MLP neurons of a small language model. Each row is named by its layer, matrix (up: input weights) and neuron, and shows model dimensions 416-543. Each number is 500 + 40 x the weight over its row's rms, rounded and kept within 0 to 999. Numbers have three digits each.
Before each neuron's rows, "fires on" lists the tokens most often at its 100 highest values on Wikipedia text that the model never trained on.

fires on: ",", ".", ":"
L4.up1889:502478541498602552508454460469601538532520520518541562486596483506469487491430468558456542494544444473465479485557479498498476485555469493465511497659483509489512496543501588484468501479447492465418448547502483458534487504479473516503541493487483482494505469515561556515463474496443531471557496562488454500497426527586484516496467557442536529581518502510496388504487476558536524454529

fires on: ",", ";", " (", " and", " who", " which"
L4.up2387:481474436504500522539481450505509434508455467457525478505592533463453456492505551549501557490550454526443532458499514414502463505490527467517553493520463560481487506547470447434475421568431484448474493483555519534494562549553509464507501565516506529484457498508494485489562479514502493536502559562468461508549520505522585488507494508498470497447506551549491504435529566462429522525506

fires on: " and", "/", " when", " or", "==="
L4.up2434:484480571452564453533399492568434525520510535523385492484537534455529437509573577501515575541502511521522469514504501477475495449443408473557551557468458493492565437471504466506425544449484517492532538441510525501510483468492486541550506504536522519506489490462407471442517585511521511451543527457548445516509548486552573527521420496505476455486536580520523493493505595483507467471486

fires on: " ", " to", "0", " |", " -"
L4.up1399:530549490501447483490492531578561487396454539518525490522541475534464434544436531546485507512527531460552506519516454514552564503493492564534464519596549523550536526450517470440505437516474474435478464550494497527511499429531430489496515553462459458543538487464467477498469536536541494528404475474471469503498523536523515474529519492478475593457528459534487493529508518515443480503561

fires on: " and", " |\n", " |", " or", ";"
L4.up1707:452440528515532521481490471553506508460578505517502403484513591480492450448520526466527525535492487461535443461518504516542476512482501486467498498475426491519517490448508569471455499533563448556473530501504429526538423517466524466482479543490474471500477467552559507457465533440540490459464496498552532533569500504454418527470458501528472519469542577527512432528579552537497441536458

fires on: " |", " –", ":", " as"
L4.up449:617472465589469513466457494380507527530431532464548522521541494545467549473481474444492423532513466464477484500534511432477480494594545499504447541522551497568565491463509462565509556519449442458514497483558427424563449544491499436471563572571482445450543408539482499529437486569478509519509473518496491562520456503519468394530538467526486513524529553488549434458464474508515468492543

fires on: " to", " for", " of", " as", ",", " in"
L4.up385:412466464565541537474495446492550503501583508583540522451475477478454445504564522498455433537554558536541456473455485553405530494519546491499469475589528442438460462458490549579422407533491460482472482472457511487535453344542520512513487495457462535602460469426512532522500521496518523511491500404539555479498527505561440524476473530584510517539514465506462480477485486497491538472423

fires on: "0", " of", " billion", " million", "8"
L4.up2482:500538556500489468438452584559447467478531513515524473504508453514460536607515532562502544505526537535500507501462434595436518432494551485539523481493470513466425487493494424543553500438470543525404531551455517531494495532528551546516381508532500472488491515475546506490509477469506501506576495485465476546527524411501478599518530553499500496531455505452525469482558543485549494542513

fires on: "20", "19", " and"
L4.up1501:510535453535546491458528490482489579492452531500459526443535494501482503490412465456462462535450468517492527517412549442528523503519440548457495488471506455569499464496535533458422505526566474498556432456554500479546509412539503541495543501449523536590474440493533473447521466436518564509468546516465456380509562539515471433529422483439551472473528477514447527539475492481513482476490

fires on: " to", " not", " ", "0", " would", " are"
L4.up829:497476462496447466504499564535429523554445500519484469462520497496520531546450467438487471532547481508454522485537501501529594435477548524498458475462540510507463502498560563564545522458514571578541522433440500470425557457494462572448495517551459482508477498476470504513585504476587516550473522507471536533494531549573456535525466531515527526507481455512469495507461531461463497495509

fires on: " ", " |", "2", "8", " q"
L4.up1626:497535533516466505594488445491497497434508466453461510545523517534470518488509443518454533470522550512479478506537516461470501494505473496500480507460466489540541465498494567503449516466462492480543479473472470504547487446490497499459455551458432524517441449539487526502502470454500499469449478450507553509563432549477556463480472489502568551497455436470466509506494464396484500513565

fires on: ",", " and", " (", " been"
L4.up1751:536493474422484449438467502506496533495428559479481508504507539340504481471536453476504476483523522534457407497498557533511518558486432538513513516577516483439493526533539434510575448570478548503522493535475491501428504527504467532511495512471475514525535454504462504433483454545492566459534488423519498498420502492480498491435433503507513444538532474508493494555558579500490490439528

fires on: " the", " of", " as", ",", " in", " on"
L4.up155:476591453487541500486512580529447503583475464529496548506490492501527510491515545584442506528513491505465536493502491561527540507589476517556518537466514469555489550441548524545529538545430522522450476554506435510488627516420546508458513468486496517547444487443458479541496523483505455518428546529515505462492554430519453511462465520475536618491507528501515539490399565533487565468476

fires on: ":", ")", " |", " is", " ;"
L4.up710:395517422371530473524421518505518536542576499412431515467471442545462532486504502514511503502573484460477515504517487449444479484539500528503430515478537518547506490475464474460499457494575478421520482462580473468507538499483552546508551477532489504532448488455509527613585499520463511491440550487441528504494500515508469511472500423433507497540468466473461445471522535501525456508444

fires on: " |\n", " |", " ", " to"
L4.up468:502543486558464486397480527549555586491423507510462486501476580576534424569437456539460503547579518432493564465506542511544545498461515505448471539455532520588462536520505420458509415488491463390537471468516517532464473463496535539463525494518498574540420474489561596531489478497535460504450501561436482553516504571492495593508545527462420447558600396528435508485538534532458479532528

fires on: ",", " and", " a"
L4.up2544:505496538497480448542497513440476550534455526490408457516499449500473516495504507469526479494510509524539428450526506443503532520522534442485488568406534470506493511500492565429461520451462510542432507459465490490552469522489563593495476525568494497502524473501570511505502535544466525459470453510490549514458444572509504565513507567472525488499458427495497459533480439449533494505476

fires on: ",", " |", ".", ").", " |\n", ".\n"
L4.up316:498535477462580493513464495456545472487553436459599511478490458486486500488463547540499440443523506498536570529555501444481473460523525582491531478528403527587488492484518550477528519503562560551507576494486541545526436491489581503537518496484516431481443534529511493448417489495476611479471502438467473523480491484518589485473477501492545501565428467503538453575495494492533487468489

fires on: "|", ".", " |", "th", "\".", " the"
L4.up736:434439528505468533493527520544516466486524596524526458568475527589520493592449564501488524565513572466529452531536453485512552498476521454522433559431409490555506604479463513447526436493443489467513497524488474498569381603492488459479479444455469499523515480452554528522482553537514501483531463441513504499512515442545485547540491534454464455454493501493463438488497515468526534511501

fires on: " and", " next", ","
L4.up1074:483513463530511514515519474447414552477458463493462465532454477515500488464528546502561508589512492534436477523513447475475527563466491473534450537514463470546533486538531440491503499500516488477448533509548529443564538411480548512452555553447501488449440500452447480519523528511502540520433513473401433520534452523477531608506490515504459449577519466520455574586425535486526506488539

fires on: " as", " the", " to", " of", " -"
L4.up2413:471548425502462447520480530440481597455520513525507537495549510490545520478582487457458461546467476458572506516524545516482502577531495446572514566567530512510470477461511486524502506539540496502507543506458497535518548449467538544525513502589531549467477461563493511526482515497518486453522555566512481481491440594461530555486513484499496462599588537484488523406455497496538441488421

fires on: ")", " were", ",", " of", " are"
L4.up2270:526472475547470595460502525490520491459518520521563377471503506523481424514481493545507505559549514476472518511514553413494514434521488432483528490447523485478527503447538512516549503517515469434513495494541517573546521498488487490431519535463535471500450513503418504496526459490507476488459512553529527528438486623530482432421494516523520446526475474511458513516523493480570461542539

fires on: " ", " |", "″W", " of"
L4.up1999:501612553415458471456489516450518538440457491498521447504503527494497549507540472531480529487522542481536519486549446519543557542525492423437499509549528541516582426494457484555490550427502548506468424511439486608460449494551450498482469508527493475587486482546512590469460537471494532503453545533506526562538518493523498487427581466513489577486485484463573520546467488438452493449456

fires on: "–", "19", " or", " player"
L4.up2405:436462450561442496561536459515476514520497481488519523495474491465489471526543564477483471536429512492517516479461403485471505505541441469521442540608559473515501564467614500530450528456467484480522439551499494532543491514526457514547483472547450447497455487485523524598430581483508445400480572467480573511535448508474511500531466460480565497515447503546540494545474545435457542590545

fires on: " with", " in", " is", " |", " for", " the"
L4.up2282:574511498515443492592545540563430457470473520533522400447549501494533493459473492552468519495482509509465475607462566471547517529472498441461511596525591513514503530507535482555510434517640416600485493515504401544511529550487416574584559517521479535532560463456487560504471491474518458493495502458553485493521482463513465462650516450558515466478466498581467469479492484457494477532486

fires on: ",", "),", " ", "\","
L4.up2356:537503493515538422428479508460535483518550443443524527535497495410539486587498532551582560498506452503518473499530545458463447562530441476522428430513501497425486487495571571509503515506453524487447531438417510518516460474485478554513528560551466484493523515525447467464477444490519532486502521481459473474470472540592480527472502477517514478487474456542520464516451504474579513511557

fires on: " |", " of", " ", " for"
L4.up908:470472509547565460514548532551445556489427524520524539482515491470466459574451458478495485525481474454542522509476514502469612510521468505429578522545499602507536508459555480541413520528517469546494457557517509524531499471555474471514445469524486451591529507405475484469466514487448482484461524463486463508531522507440461440496521472528503480566566534515521454499510457525525488484501

fires on: ",", " up", " of", " young", " is", " down"
L4.up1132:408531491582468451479495488525517550494465447457448421452515471519505491539488454585528499528464555448561478474496538485497486568473518565568466455489511485460459455427510565378544457468478509463524444463479471468522459525484485507457591493473482501510459560509508535476510506475419477548566555517496526540438497589535564538506517502502504475477522503494472562517504536508548411516539

fires on: " of", " in", ".", " as", "-", " for"
L4.up1505:442350513484491491512435516467563509557470525452487543504488498505560463522454510473537463480499497421512443543534531505560467504512516485446487510598440568496536465511478455529468503541541624492450535541416460514512558514553495474532547515524518548483541536553415494551451485473532465468466463515480463493548571459495400482534461519476381524519511508525475455443476484476422511428501

fires on: ",", " he", " and", " she", " they", " \""
L4.up1275:530516424540530497493484515464494430481423580553555479527479509486541519452535557572563504547488522440493552492515460572498541491428473490469511476488449451491477493561522527506479482434588509459510486446482524463495500455459531462530499578548494438505490459490495530484483550484430532505504508451470506525435510467485509486473519538470475499470504502451567481505513531486533509535536

fires on: " at", " very", " At", " a", " |"
L4.up515:522510501552514482465565464486535528494450451541480537494513459471443504492525457480514520546499505518568479444554492469562523517525445401475505536486432524509540466524499407532521502564530481526468488549469511467510492460500509484478520536548452483512559490622443477536552535477475477457394518529514591575468494542429524445538443486502486572479479540551478468481403475550491477520516

fires on: " ", " He", " he"
L4.up264:437542470556583504488544487510518545480438482501466527468516458521516499466509537442511495505465567542473517507502496510481535408496549481478443499505496538513551395469534431552542483443431433466476552462492502493479424512542513534513511513518530494469447504478503507470502477533521493501421561472511533563481453562511452530472473529476525421432468443467517490443499602476551564493529

fires on: ",", ")", " |\n"
L4.up1343:553555505524607529459469504506494492535512437392572475548472460466482474518487514503486526444564525594584562497529482506511450460467503476513538435545504539499541491550465542534502469440479520469530525425485476521489511497487541469468545478540449518558437496473510475493542537474486449570446533459458558473459457514479534461477395518506552448458470546578528506446438486494529460563517

fires on: " |", "==\n", "==\n\n", "|", "\n"
L4.up28:550497524445523461586508512549478514548542503557547494482489435541447484503472479558462519555495593571489544573537534492532479491448511501550494469559499478470514509454461533537513509454443512457523548514415482556502472509488422467551457481542473491496492469484465562440500471480480550480439544497472510516569521533501544522454494517540521427571519530479470523485518503498514557502502

fires on: " and", ",", " by"
L4.up1119:423572511561414522458456522467491532552509521512497542523441472462579493484507452352500488507513520487546505551538452547469570501453402533469481514510535497489510508547541537479519581513461480448502454463505538504442514590539431470524499425537471497478511484495568486521443505528473529464463588532482478404536504544490495446498554528466494472439451556496440460532479507530497495503539

fires on: ",", " China", " |\n"
L4.up800:564540487542503490539512481554509465468409510475504553454430496412485487525511451493546519459490550537509543441601511505524496490593476534490541529512497501472484514481505516423482563529520517529500568489544514529486443471491460511464491471546512513498469485537547533460537528503448570455471505510455455488427514536530484512483412474501523436543541527479476413529478487515514541509446

fires on: " ", " by", "2", " By", "==\n\n", "\n"
L4.up1752:495556528463439519507454573492471474498473479454558509506473434525478603568571485486521482504599495500501478522572477464537526541488459475506529452479498525516486440493538492513499568511485481494466477438417557519539464558561444503483548457524518519469467573461516499498464579547545475502469531484473495475550500499488488559509512423447547506503515407382508536448556465547559522531501

fires on: " to", " as", ",", ":", " be"
L4.up727:456576476470535483527501591501490547464512545477472497544432538514472561581523490464445546490457481469531507528437537519395498519537460521484427492429479519485522543476485499482457470462505469511495538437486536465470544560551517474483470464481497598493569512454474560477511542500588416462539531500556541445465473519541514453530577454478503472531541580433509434479480457444465528554462

fires on: " (", ".", "s"
L4.up386:548553425529540496467442547429516502523521510520526504568513497539483521477466456482496579495493527516495551471554537516496488480451487493481555501494505485426427487459486497512482515519448508546497428440498446527548547532566514429516460522483500472476482588499486465540454425487451487509488484514622524450536491432534506449523514523521489588533481524561501482475494556551465435536498

fires on: " was", " is", ":", " be", " |"
L4.up1205:522448484559433508515537559455537533447556501456545499543516491493512497529497471462459482465477471500561475547486500436534499524550458547523428544530543468549501476440481482529527480460586470517523445464444445528472561479566456504521532539529496538480493440474483523427469511474531480491539507513486478462457489504534434514464584538514474531500434476559506420525502491483538531527459

fires on: ",", " and", " (", "um"
L4.up1290:427533510539445456512544517507519541497494473440530476429515514550428429449543509437502490475571405416474396512436507536461462520506429483542459514539458511428522520540516600492501466503515559427524484505526502567491478544464498442479471491496463517439544496506445486565464459506526531531438477552432435541516506555476505459464506570553418523515517491536488506550464505536525477521510

fires on: " It", " &", "It", " it", "0", "1"
L4.up2063:495451515491552527531449428529486548555459504448472507440492462442448492537501500441458525522471559496490491569500532480501519514582517441474526456454505507498568472543514417518484478501449485440492522508370501482515494467570530538504563471479419480520509501444481437455465560492493498497546439450511489485439449504539476446553466583464521453499537502490491499593427507491529553530512

fires on: " of", " been", " for", " |\n", " |"
L4.up1379:485431470402526506536501546590542481510535491464445510522522488527443540530589547461437523517493490408449443529504533524519486484456473563519487562592499466524507452451463538489514537420485456498427470495517487519558462489532498472534500498528458479550435563559446503438487522462492418490441539500475538452540574429528567582457539541564481496419556508526593465447511477482562495543452

fires on: " ", "."
L4.up394:543483516520540537491470499554416511579544566449492462493552504502440558465514493486523520497546488455476482498522521474470485505511468458500459507520520486516516468493545459481496540552567508551585489457513527528525514466481503454471467452567529520512467488470549440522482522473443508570501500401434536485569521425547509495543490545416552475434501484422506483554503560587537456523523

fires on: " |\n", ",", " .", " ["
L4.up299:473514465482471503482459480496467455461476469460587488491482519445456539512484530445607545555494469533406522528513525454535501548518534509486466472531461521456478555501502509494464517518534476522438464477514553498478421511489487462464520588443474516490511502505429518508514512453485456497473451480527526531515514501592495454533502438523498528491495531559525531517544532489471479536474

fires on: " to", " in", " as", " from", " on", "\""
L4.up623:495444436568502549549486497507470515487525576486490514519423455488524496529540532473494501491427572442485539511417517470590449492477525474494520538546535510528464493505460522590433463500414548438518418499501463495530483505486520510530489456478434481505525496559456520557497568563463479482534434502532461528461488541486465524569502473510534537527470474497508461468566417571552535502507

fires on: ".", ".\n", " \"", ").", ".\n\n", ")\n"
L4.up1983:519461493476536480537552547543558500450474501482483482443506517490456416570506515491495485526523484458473561600522573521508585497479549507521482549547440481522506468455497458522600490430462527489498546463522483479494513468472430503465484511552530503475489505527556490460470472524490519552500548529416507541444466473501545551552583440501506535577418544466526487543525540508496522481486

fires on: ",", " and"
L4.up482:550660458488570466430457530501392553472484529522482504497478566516511483470550481447501472472521497527480417475531495527503426549573483530492490526484552457484570535485480502503510463484448487493480504503561422552509506491473541501526571472460486460463514543494476502538500449485555605465434448524519506526511551503510518519530510523479440479470421481439410500504495483489461608445565

fires on: "-", " -", "0"
L4.up983:579508471440582469545464484421538447530536487537536490479518537547519453565502557474435489515509527493550553506464471582480535542501456466534491505536540547490535440525521515567496428435439517437474442498512532453508552505511588483575474526467477473501379474477483444448514499491459493526498391486446525474506517455468473494508497473438515522558437473478445531493466564501456486422545

fires on: " and", " of", ",", " for", " the"
L4.up1320:511444490509476475503466429584418523519493575487523467420493533511485481458539550484459503531527474542497551536504506443448529516495483498552462507506430552519548541479554461462493466472474511438483542498488522584501575495528550474537466432488481550591552529469521487510413512490485518463442503459451508454495565495514494525567534468479489486479548539440456491482500525527497518479544

fires on: " the", ":", " ("
L4.up1595:560552530539535544557570463463478546537565511495460563493490430515491565464527534566463576544556522472562533460451502472557435538516503511422496472442445416567495493518451553480445478498533470493469469567491522542519503496485482590525461440482518515504515474477509561489497512531478508505487538545545499510491439509553524514490467552437452495539509528530494459491494488483557568415461

fires on: ",", " and", "70", "90", "60"
L4.up1163:429516534465510503510543485442464567480402454469486495563484473518428459493496445544490482532442523471452507505503501468582488529564494463502553495476422562486483476489408420458472455461472487503492558503537520506481510552507468486476549572458480525592507463528486504483512503479520576509553538538513483526646487459441534482522526490565544550473551541466535498442483492434522528502495

fires on: " of", " with", " from", " by", " With"
L4.up2547:503461520525476515505522569510460476508567462513460455576523517483489498448496502542571519591484512486459463478482633491499524439560560484447528445509514497573512545511516482507459562517437514510514503484582454446522542568470482521523524514605459495509450579424443499421590538543490480539492527527504482476488543549483486513473467526485503492496465557505509465530448532548454445513552

fires on: " and", ","
L4.up2019:498501448460505424547462508489459427466480524405436522544475457456545517511501501526555497461524497447563496494528525476471443501508449485467553527509480529496577532600494500512528449500551515511395448560433487456537529507494457505493541463459457479520507503505442516505514552491478532479483464549498470537598420533493488545507494496502502476533514488556514472517524501502475457499489

fires on: " by", " of", "\"", " time", "0"
L4.up666:510429545478508503463526539414459587491498448522495416489521506481442560501491485510524505549398593413508415525601544515446537447491538514489546465505492464464496476511479584441505547481522551495500494511471572482474466480551487505469604522498549509539440460535451529483490508460508558506419553475470431504539480531483456463512493476495524497467493559443516529546475637510549484504455

fires on: " |", " |\n", " police", " Police", " youth", " their"
L4.up2167:498542451608434506523462473477480452538499450480515519543467500430488475484544540534493513427441501439515507517425477455469512481503467431615521487514406486523458472472517465489495615536563502485521537497539515464473503487528462626474442502462502432470538459477521583547465587490437493559495504544518526563431470487474441595476460536474436484503415508493488489489496458529534519516494

fires on: " to", " during", " of", " by", " for", "."
L4.up989:413502524555489576500521507499518470465525556474428471519537472464526570479427437516453547523477483475456480528464533499535535496478445549497493536529490550502521547463516512465492515513533521454482484516529523539544518551505437514520519474509567478429529523499501437482483540529465425509529592453476500549494500476510568436489498453479542508581471474436510482515466551459479484454523

fires on: " to", " would", "|", ".", "m"
L4.up427:473484499490479479480529541545503482488390466457479462517484471539456469516486501487462477540515500542498483499592531492507515495438437478593475472417548524393533463533492469502494497546479515516494459452500465465506461505505484453524502513467501546496432494526500525509491544507532458439539504507582538520429593578477517509487537463562482467586524465503517492453522499513528509518479

fires on: ",", " ", " the", " ("
L4.up2426:507473506540558527470589485489481512502469548467466475529549512445505544526452407511500509549485496507468459477512435479567525502474401442536485557506531455449470502425479513491470531502468467487453449512388544502456558529495545499527598526548479524579516535538475471522484469522492536467463508438543513478547479536478533587425598532542469470397534570502525452542451528465475570481512

fires on: ",", " which", " where"
L4.up48:539532502511505492516494538504457536540465489509571461461426490527436487513502598524511503471440546483517517479462460435521484480522501471487473472432465527502466493494459469478400552548505513465425548506473548501536479449519515515460526538485448542506514452548534502476447445513581460496501485495513591531546542535514449533463429440474503459493444480427523537589517529514519465396545

fires on: " and", " by", " of", " ", " D", "v"
L4.up357:456490466500464503532515589509527442491456460494465450499502389492474485456468499494523489529507539521555438478465509512551566526499543587482468501497491466573501509510575476538501493486482494522498545468471533508498465548559495481497541466529488460571495487578526499476446512527567542527523503491404457540506549548500554525504528544490582466548502542503508462487490523542545466436489

fires on: " ", " |", " in", "|"
L4.up741:505548536426564562577519452510473531470487522509495442547438485498485422465470508550493509564514497561469502488585489522480462504500439570537524488489455457425470490472474463496469536540494461495469497533487517537557455470522485456489494513514501487510521481515484499424497536464556495477456466538446480551479550519558509457561570529543442503484509562426539520480522577524453527413509

fires on: " to", " ", " would", " could", " can", " had"
L4.up2555:480542486487478515474507521509492506456436438440544444501466508390456445499433474477453469507478523526488467476487455448499464542480499486475469539510559504486540535579501534545481494490515535483527432479539535447452534524492461465487442529503479556567524476437464519576481520508514545463523480472572532493521543476552575536435524454519553528523425465514507491511507446538445463470509

fires on: " by", " a", " of", " the"
L4.up734:470546510558439451483487550429499493452448536498489514473445426553529516561502494508569501446578549444454530497532542479492485563504533473502516516524527517552481542426483493490525508514520431467531513518473487487538548491552521533543538477491506535483470503470479479540481522514506547490457528485486528465499407582558557519543569443486536552442508536459558513502507522502482469554471

fires on: "19", " ", "20", " who", " to"
L4.up91:528512581495532475491490417494501485566547516497584486499480506505460524492478511483563496404557514496406526507499424521543561522603504429508506540484456478519461469444532500461542445452463577558543506523533443459542407556485512481552515546440472494510489461500447585449495489444509481546522498494535602469473545576518522505493467384555468533511489414554571450509517521421468498461566

fires on: " -", ":", "\n", " |", "===\n", ","
L4.up1687:541501500497477442506518500479458486462554448452518505514531433498577452533472476480545511555443483525622540515445585475571388490500467458502466442584468523522504508482456443441484497563584531509432450438494481495548482472461494496457538514526456450473451563549442567499526494545460508475453502546510510460567466447448489492437463529512538493552518541499488499501472584521491497466498

fires on: " an", " as", "un"
L4.up135:463459448476491510510468516446410418535532515543486467469493450545511454483451497469512460494490553507524468514441494472428546465498470490497528531516531418459526416473504546502497468475492517499476526520546527506509506465524500495504507519560487527501470516491466502468554528493510409436577504503512470539492475497568497583573440598556557453518505547494523494496485491439514448541449

fires on: " of", " to", " the", " from", " ", " for"
L4.up82:474593534510484462466499427462484478485446499398501474519510467459445582503486495520612531548480462416568566559457522512555556481506542418453498498480510537483518492486502451535533438479494542468548529527503498492512473414457477515525607528433511503584483518425519506560447476482426485493484512519506488523494549519546517515488459490543515462529425652424528454472482506473530487550536

fires on: " first", " of", " (", " game", " St", "ol"
L4.up964:466500507514485506518512464544497485503542552427486510548498514518544524470502561545543550482476492575494451533502558551495538557441474531511470523531457493510555485475525442469553491459437475523573523536449520477490474560500563499548538527536486511497456519532428525555539512510518441514474583470529534544536499476465495463480523521488528481528488597526478498478438514534484475447518

fires on: ",", " and", " or", " even"
L4.up1362:389444468490480462460576507545471494540493493493545490502513462458570435511508485465516560525529443485540393517450505522504482519434451477516525549522507474487543490561492500523424525475444453437501484454531450533490500528478599521514514467509438477481575457560508523534522485428488569454445462520496564442558484528544477516464540531528480413485552517487545477520421462470553432532506

fires on: " and", " then", " where", " which", " (", " how"
L4.up210:509511492524550517442493461514485499514512485515547446446481523487471449467464514551503482511509493534552532540496486555511477464411436446484473438522514450512519544432506505517425499504560531483549483490470475500476542574506475482510480500498491518554521501485503557440586443492524472609479524482522520503591548552543495527511416566562522505502561477473548492522480487489514518462449

fires on: " A", " An", "A", " In", " Ind"
L4.up560:479498472492493514465429455461507466433502446525511514517511495522507484573481513467475603467499610491568513533519496526503538575459569478558473434542501519509460449470536485497533520511450493497534503469539519497558513460579481541447547479503524510466434520509513467443513490433490546494522541532462511528483479536439459492511481550448555459536531495488540504492519573465423489548522

fires on: "th", ".", "m", " m", "B", " metres"
L4.up450:495471546468552570493478574445550466495532486501533554537396519450540476503540542445545508560470502544492531528481557537524523545513578438544554533442518419498460518498475567494445509482481523462420457500458520498565530508516500471546490461532559539505519564476508493488473583477521479546513543527524520539521472434477515441406481536516453476499419490475460433503538507519550556522487

fires on: "),", " a", " =\n\n", " an", " (", " "
L4.up2198:563444537518579521445468534456524575567454480508485514508463507518474571489481490523488491562474547504491501454515499538516445486489512468463354522562602514479525464482497514560484556546481538530492535454536518474505452477529505479479541495508494471480518534505459461548441518402473514510526507479496471513524527434497536425525454530465447544572445483518485458490495561452459468501503

fires on: " of", " (", " who", " |"
L4.up1543:470425593435542578535495508498534433513467401444602470499538494474460490531496496614460496533509461486437578502459499522501448513538414479486503491448484515488479441534437495508536513503465504556539464544493537586506476519535521524468449524484436552492503522506499478536464493508497463471527526506521442581496497500521524504522462477458481523504505523528487471440524505442483520453468

fires on: " and", ",", "h", " |"
L4.up424:508452563500454502445497449517558558553512471505538597490568453469484547553523481525537466569560539520508552599444486505580453482572490498491613494501461473540536555547471478519595541515482449444511461519499542478502510475519547584511556463524442477550542432470508587452461503418495558528491535464469488442598498580513476512487549491491457499495519438530470475517528562542497461477565

fires on: " the", " ", "20", " The", ":"
L4.up1307:503527560484474459485469492447511464437482538454495509470500429514413612479534527429513545588471548549510538479431475501508522540514459474506474519553467616498563518503518508517543573520455452459432503576512504504453446479476514470518554458526516565495463492538506476469492512459393403449492513577482454493506476561454503511470522417466501463489484485492508499448482587519512537511452

fires on: " in", " to", " at", " ", ":"
L4.up1975:491497488491510467442490539488483538484514536538487497552435470478596502497486495474499569534500470562502557469549461528453564524525578487594529536547537508529494539539503536484569516502477474487492475524486577546489478526470521451431482489598446514450460434463486535455492528473498501622499570506434503513441459559498498507541483460548528528472411565497489499504451549456395531444505

fires on: " |\n", " |", ";", " "
L4.up2011:436501455481474526439466517520540506473477525517514418562527508466496473464521566454478468485561475425489552481509539479527471464549525492557501527528596485572517489482586529564511620525430552479400493442585436494529456503520482582477506577456495483556502463462504554477568493437510460508440541529550508531583528565477443583525441544569467522528522464512471510549519532523451511483504

fires on: ":", " The", " .", " of", " A"
L4.up646:511590502489521530535448537507446458501510529506483525485450471507441401568484460502503460618500548499536520494468496487471462540553461450488458506532478555526545485526536458467504512499508461501516530520471523566477478456454453535526530424481502542506429447462492481491545437428463465485499520515487545441545440490531528469457533557471502494567510498451485568548551602512539500538506

fires on: " ", " was", "19", " were", " be", " to"
L4.up750:540555497531499555447533499488539489514479455428556499495483521512434499502492516545559515447493544525463488562570458462514505445499476444519469475493464433477569429522517502467508515485426484510475441456534437483546510510488494530445398509549533524490510480491508523459481482521519418483495457460455479543512497589522483542500418553546468466548474446509498493467533585556457383480568